Weights of a small transformer language model.
Architecture: RMSNorm before each block, rotary positions, no biases in attention or MLP, untied embeddings.
Training: a variant of Muon for these matrices, 901M tokens, 6872 steps.
MLP neurons of a small language model. Each row is named by its layer, matrix (down: output weights) and neuron, and shows model dimensions 464-655. Each number is 128 + 24 x the weight over its row's rms, rounded and kept within 0 to 255. Numbers have three digits each. A neuron's up and down rows have the sign that makes its largest values positive.
Before each neuron's rows, "fires before" lists the tokens most often just after its 100 highest values on Wikipedia text that the model never trained on.

fires before: " is", ",", ")", " was", " ("
L9.down1395:146132127140140095144111143157135076169137115118099145155145144099148116136113141079090148103137105106176117097102135112116100133134104178110105137139139100099110123098142101132153131153142118167132113094159115155144136096130128112127136129130132154134141121121169132141133116170130162119083125153138097131088050130147189146103129128150154122121157134109153111154156134169137143154145149091097114082124139148195133095152109118122105157136144090154121082151153112109150145136115145119124138152117167119144125191123186098110135127139139134122124142161131165094128124110144110124

fires before: "y", "ion", "ies"
L9.down1416:141136121092105126147123124131110148135115117162145116076123114106158095142115102147145134127127098148148152097132102101155113129101121131109132117121151120131138145089086140121161155122095079102167142104112138116112141101129116132125098115149118123146109143161106153200144139106134085101128142102099134146170091121155087108109144105129134127121106144125154131140098114182162147144100119106119118167138150151136149109128121124148121092068127114122110109178081117162127112150156151171135140132144123146113133107097102157111119138108116111142094149129105086123181140159149127128

fires before: "s", " to", "ed", "ing"
L9.down554:083090108122123088145163114133105089093111109115094141117118083114131113128109104126130115085112110125122128109140123121122114107144129133101148142166136166127106130136112149132123103104097099173137125109139117143130183117153156121125121160165141134154136095138114127141110120144127111104110086112113134148123106122165160145137140066109132157117119086147103166154139134128128189123148137098082110103140149121131161126129096137141126107125176116130177150159111153127125113139137140126084133193108122153147144116135129157135087068081143137152115068152155119134146114124157087142

fires before: "=", " |"
L7.down474:146115169141181131133137096111122152132124140162172128173136155132151150148134107112118125093133139104122118145124100085092139161092132136111092143101157062115125116118050146109122150132169125122143124124168108124120134147143108147152096132162157201139139157125087098097166082119112115156098123102167110096129132163165125107131148126159113173152130168146151077133129114102153128131110134128102119090133145151131156122149097120126085109146122165133151106147130097147097130115140156114115140130092139153174108121139130173135148115128127155085121131141134151088166164108152134129

fires before: " (", " is", "uki", ",", " al"
L9.down1952:151153099076120118085151179136145146132138130102113145133118127110137076106116085131141130090144126130128175110119125168132092145093134126121114130177119108092169169132167124148127162080098102152146155106168151168139088125106113111148118152129128125145111100148091126095111113137138138131126096099155089142123144092131126140112155152139128176142150127133117119135136156168125091137130113132122123091115137165124113127147131117116157119097126118140132167071098116147124084102146133091114119121141140098108110124115127131117116112121100162135121091106109135091157131114166110143

fires before: " by", " in", " on", " at"
L9.down567:160133140110108112120179175133100173143112143130092133139086144084072171104129135129116129165129131121099152116114127167142103130134105141108152122152144139108138163156143121094135140140150082159144144110134161141100110142095128113130119126113143137137155118165124134111118121126169131080205168147164159120117106136127089162096157099150125137128118184067114112098128150137151129103116134135132131145125160154144162117124167116182111135081136121142138127148121164112124143108136120163160163140115130144116120157087104134135095083141127101157149131125086121133116137150153097140

fires before: "%", " |", " was", " a"
L9.down1887:161123101170144129118109125105124139143115154123141165124101097128145133100128111118113159135150123135118094113138107120117134109141127151144129125150147131123104125144148114146109134145149131133147118156144145119086175140131133131129077098116095098150077130129108140146110155120133150146131175136150135081112116123126159099122098145075113153155137138097093119128136135170114063129112120152152165113132135186157157099109150173122103095150103101150146104146113119116138114167134115168120109145085094129173155150132118177094159146120085105082108144119100091098115112120152111142

fires before: "|", " |", "ture"
L7.down2242:077071111166121154123146111121128155118120153141133142155125121133114116148157124121116105154054122107080126106139128104109145177118115091092149096140137131162120158131148167121115168086141127143110146119123166098120158139162127127140118147127124127110113167123101111153150139128111138122061103114108156111121122113134155149183126135152121156151115171116159111103099100133127164147132126131109130169129159108114166110114139121131146131152155116092150100164152086127143142103120165108135130126114116121113153147098120139165137135130106094113125127130117104122111142096125114124

fires before: "-"
L7.down1040:099082147173106158140106121115135076107103148128105129114095141123130128139129107138178102085148133091136119132153126120126152145073090125126150114148154132116148148112129084103137135128135154104158096147148107075119124148111136141105128168097122112152118157109106117103139101133117111130125135096116109121150159111132121140139155133174135136144147118127108118123145140137137120148087107111159123156159149159084137132157098132089075144141105083146160149157096142158104085103135095119098158132135178143094123138136132122124099136132128150111103162186150134152108133081074131150

fires before: "\n", "\n\n"
L7.down90:135102126157152165135106192171147132124120111186139147131129140177163125122098101117103114090119128124129154090126195127112092130109164138137111082157117146123139130141136117138117132133132139129113098153100156112161140137111107117128125083111122144114129089133145142137106119099117142128146128184116133138194113150147141095163116159141099133109122087134090102146136124122134118098073108121112141109125159143129098163150148106139123143124148133170129106138122083184121109104144077158124148139128114099159130095134183159139134114107126111079084135121093143145147110143130127115

fires before: "=", "|", " |"
L7.down2256:102109155177133120112157115121112114114099127085113143139120097141095125140118128134085153124111111141120188175117109096111088163129143139119151116125151116080159158152125171114068094168145075126077116104147105109109119146145118129124130154111140122068160111098120129102153163118153130136076121118163134134117140129102139110124134139130149131156149112169118109143112136152127123093107145125132151096136126101106133162092100116151095125124143097078085122161138115163124122121122125080141104148088127118120120177148148171111134111124133115162123117140115127150142162100147107148

fires before: "\n", "  ", " |", "|"
L7.down1779:095113135166133144126089104090092172149135120116121173109148126179160158103124090152143110146098120106115087112138084170069106122112113119104124139152095129117129135120104130144095138144079125108115140124119169133157125139096110132137155160105131126147089136121120114132139155119125114134210138169133077133165134122082066141124175120116158147147088128139127170123131132139114111105130118168137064107115167152089118087112117142106165114104107123115129129192159104124116103125109146155146132073121146139108092094123146132083121117119142143126092167087123120143135155138139105115

fires before: "\n", "\n\n", "ec"
L7.down1008:141147132135155143146125136111147146198136145143127147136142138114148085088164113179125126137087141120168094129158106097181118133092136126101179130100077149115109115101147143133171149121079118115156119172111149130143105121121138112156149134072108119088139093124143168109114137126129208115165153088134102129155119131138125128120123098151182139124143140136127168117106145136107142108130113129114101152103133110160111106108129146131101145138137138112093100130121149168126122115122094153077146135105155133139140142079095093161146150078162188117148161124139144116111156102116111125

fires before: "\n\n", " He", " His", " In"
L9.down865:120157120142115079109141133131165103118067136127097124128096114135158131060154134141124110128143137136120136121122106138122167126122115126128134106096105130121110102120159112146119152125145124119139096137084123114126138129145124136126121117130143117152137095124155103111121136143079136137109122134137136176125121175142146103078153124152136075123135157105082102131158128125110133158099126097128126124127118122147139187133106167105133166155140079164136101115207155133157102149121136142094174123129108135118130148130160121101137149110120136110104165101154112118141123117141164136

fires before: " |", ".", "–", ")"
L7.down50:123122092118101135120153098206177122154134118136131118144120094109135148129128154119119122124104141126141156151122110119135128073134118147138093155149107128158112144129158156135090125135132186104114152118169125116141154134125147045108147144122183143126135136113124138095101136087105128107087124165167169151086142076124065161151087098050133106152107160132109120095121123111090107168117079154097144100127118108165120107114082093122096117163132099116145151141124085083142111127115128109117162122082161078087134118155107147111165114099108101136133137131153154151125110113156112152

fires before: "=", "\n\n", "y"
L9.down224:126133144082144104109121165122108155121146113114107123127155126151157091089116090140134079130135095148142150112140112117111104135135102093127111151147141155131124104135062153143137136104099118106118198154117154126149111183097117141131080093146119081152139103137095077129164169108125126130152129165113066144107124133126125100133093121132161130110120140098163132093146138111093160140122132140158118139116103138150104112110114165124133105099157151109151092137167133164105115137093117148076130091116158156111097100169180118070083073119119143106124112125117142098128105144122120123

fires before: "-"
L7.down1934:082102107131136131107096136131102115145160133136118164117150144125135158152124100144123179147109124142148178112096132081102141141114073111097118132171084090106132109113173111110122125095178129155135079110129135151099119121113091082133116158163152138115136098130100116115156153084155116144132120158085106122117086127146118096128122103115141137136146115119121103063177144139143084137119113154185113136166116161137144125065133137140134129137100166127143115145169119141105123178127113110108153131109133089140122082112146074111048137133150138119161128159147161165073167118104112117

fires before: ",", ".", " |", " in", "\n", " United"
L9.down1365:118127157103107117139154135124118128160134123152134150123143135144113118125130123121123149116123123141087067129140124114124097129168138129121115068114112094090110135151145111144117152145162133130149145134117184129105125134125099148138146132128127115120151133133135127109157117105106142146166105117175146117111113146135139098118107130066164130096107162131120137127157152174148113174168184113166157140131135128126103140136088133065118097085171100142117118073085118112129108139117114116092096195128123116113147135127100144117115094147140116101115120145183124151100142080130136134

fires before: " |", "\n", " (", "\n\n", ","
L7.down2:125141144110153116107077180152118136166160129156156189139143139098159121123125083135117125084125115086158142114114127160073114129134100086102139140135106130099118129147131102153159089111118154148112079129104108152099139135120134140102129142109138085094145133162154093155113129095162120140124128142146106173184108145151098161133112151103105143127072082100122109081118104120140128107133102117153163128142106153165095153161118098152128148107162122108107090107114147117152181119126107179084131168157153108143129144109107167104151162120137077132117167169144196152132069084149110103

fires before: ".", ",", "=", " when"
L9.down695:142134138087104161162153130113121127141146122124130128152128152116105164105150145138158190092156084110148122125136131150120129097133087147090123133140201122106094172137150088137147153180137142075060123101140137110146170120123159165169156130120118144132116139119112104144107123126101194166117102117166118152097135091101139111109128105102113124129163110164150092146155114140107127096094125086138125128118137132071103144122100076153107123107151173106120075131153131113101151094162117090138147134072134160124120142176190106159126132108181122105112130099159120092113140148172132105

fires before: " in", " on", " at", " with"
L9.down545:153078191152086137131135160087079102146142139127126142128127139099104155141127147117112155130158092121118170121095125122173100152152098108134124142159153147141134131165120160121119118141136152118117131133116121164090154138103094144127103134082127157098088100099137134109101144081101119148118188142133135077132093069100069122138099117088175134094159150124133128162155107160062143126106126076094148159101115127125120129155101140162080173094155168137138137141125070130091152110167099116159104116161144070143131142115154163093125165112107097133123183091136133122145158122091142144

fires before: "-"
L7.down1026:144143129087108148135132163117090181128103099079077122153126120106148126144154173091087133124088119086105145095116100088170124131089136144121121126135118157114120139092150110102105141175138143122106125130131112098143110131124155121096128129142153082084131124123106102128115129115090178131157119117128122117137161154134091191112133116122100147124140191145122163147139124133147152100096169126076092098133098145154138144092138168088119110177129138128130134073153134104152118182124082093104120148129100140128119142153126132089129116145160118158169108138151122117124161148124146164

fires before: "="
L7.down716:159130106144143112144157132111102131124131063132139142168152117156149140141120179133138133130129103135140148125123150142095134119115119142105117128108152132090168127094094130086137164132102115105137165121177145109157145121109129148166151162108151138135131104132112121153084118137149128141129086110128161117108157172113098142148126189149115131165120171157111145115150083136156122143079143166111113136141125118139129132143090116137156114099148146133138107158146123115097143102103111137066113093112147118127081111157130135125155099149139123134081149124158126113135117111126130169

fires before: ".", " |", "erm"
L9.down978:074125136112060135117103094084149109130142175130178126140118115165154158123131152174114153134121095093153121093118138130157157116122107115150159125074121135145123101127146155123095139121141132100083133137166107151132093143134098152092117155154126177100149102122163152182147109115130108086114133074154144139186148096129092099150172112126164136097148098133107096108120104140145125121146131111126099150171155154155140191104116104134131129106126107173136124096119150137116124131116160127129109139127127149137132124134154126108119187141121112127146137142123133101113097102113133147

fires before: "y", "ies", "ic"
L9.down2168:136160109140097180143138084124139172136166131138122109171144103163121148141148123118157118169082124118146139151103108113092130146139146124136141097144129137123141154129111124121134122128107085114094106138114161122121111134138192125153109132140118111123140143099133135152131149140169107145149162112082144122131135168127153129109119118110134089095094145120077126157104137122140147131108161131169100132094129109149168160107143096071096096117084108120139147144119156180171131135107135152121145184144102120131138095075107149084114085077123128141147119106087116130147106104158114134

fires before: "%", " |", "\n", "  ", " +"
L7.down278:101073131162160151123159127144092138136113172124146110143103157179146116132124131058138144109139091133124113107150111081091086169130155074099116118166146139128138128182123128108117128102100109124151084155118085116174117157121096080157124117134108095120102130166104097147122095111154114143139124197095123116048118111148140106168114105138118130081097143115121105117124121135108146115087085093111116120168130116125163142086136098135151135172124103153124131126117116099155141111085107115134145083080114131126145124105130139151163124125128147113133099155150132099122101135110120073

fires before: "ed", "s", "ance", "ing", "ment", "us"
L9.down360:153119087099132084130181163130130104115133103148084096117093141132141140192113127134181141115129112179106144125149133100100113111134127118083152115089070100128149165194120154125099132117134110131138163169145145132124133128096150158082112138107141089170171124091109113152128125104134149109101123151144119154114097157149150119119087117111114117162147146140137150107128143164172134108137146116182089139079129143148121149159147139112133154144135111148100088138096134108119155120119138196123158164100123113115087115111125086137127084101099144145109155096134124153153140118144123129

fires before: ",", ".", " in", "'", ")"
L9.down293:148105120081132115143134138151123161118043132193103146117158132168079146141144093146098142120119129139104148106121110121127168075156135142126086107157140141109118116144125092124132076110130164126131097147121161147125128162107135141108116111120118141144125114150108118078142126116080123159133125132113145173133131149095122151149130120121095124146133181157105131155127120120103137096119110124133195104159104160116128115132115122158119174122128094103129102123135093173157137141125098148104143141127147105124115147149168132166123085129115112162129106150111137092115154136151097151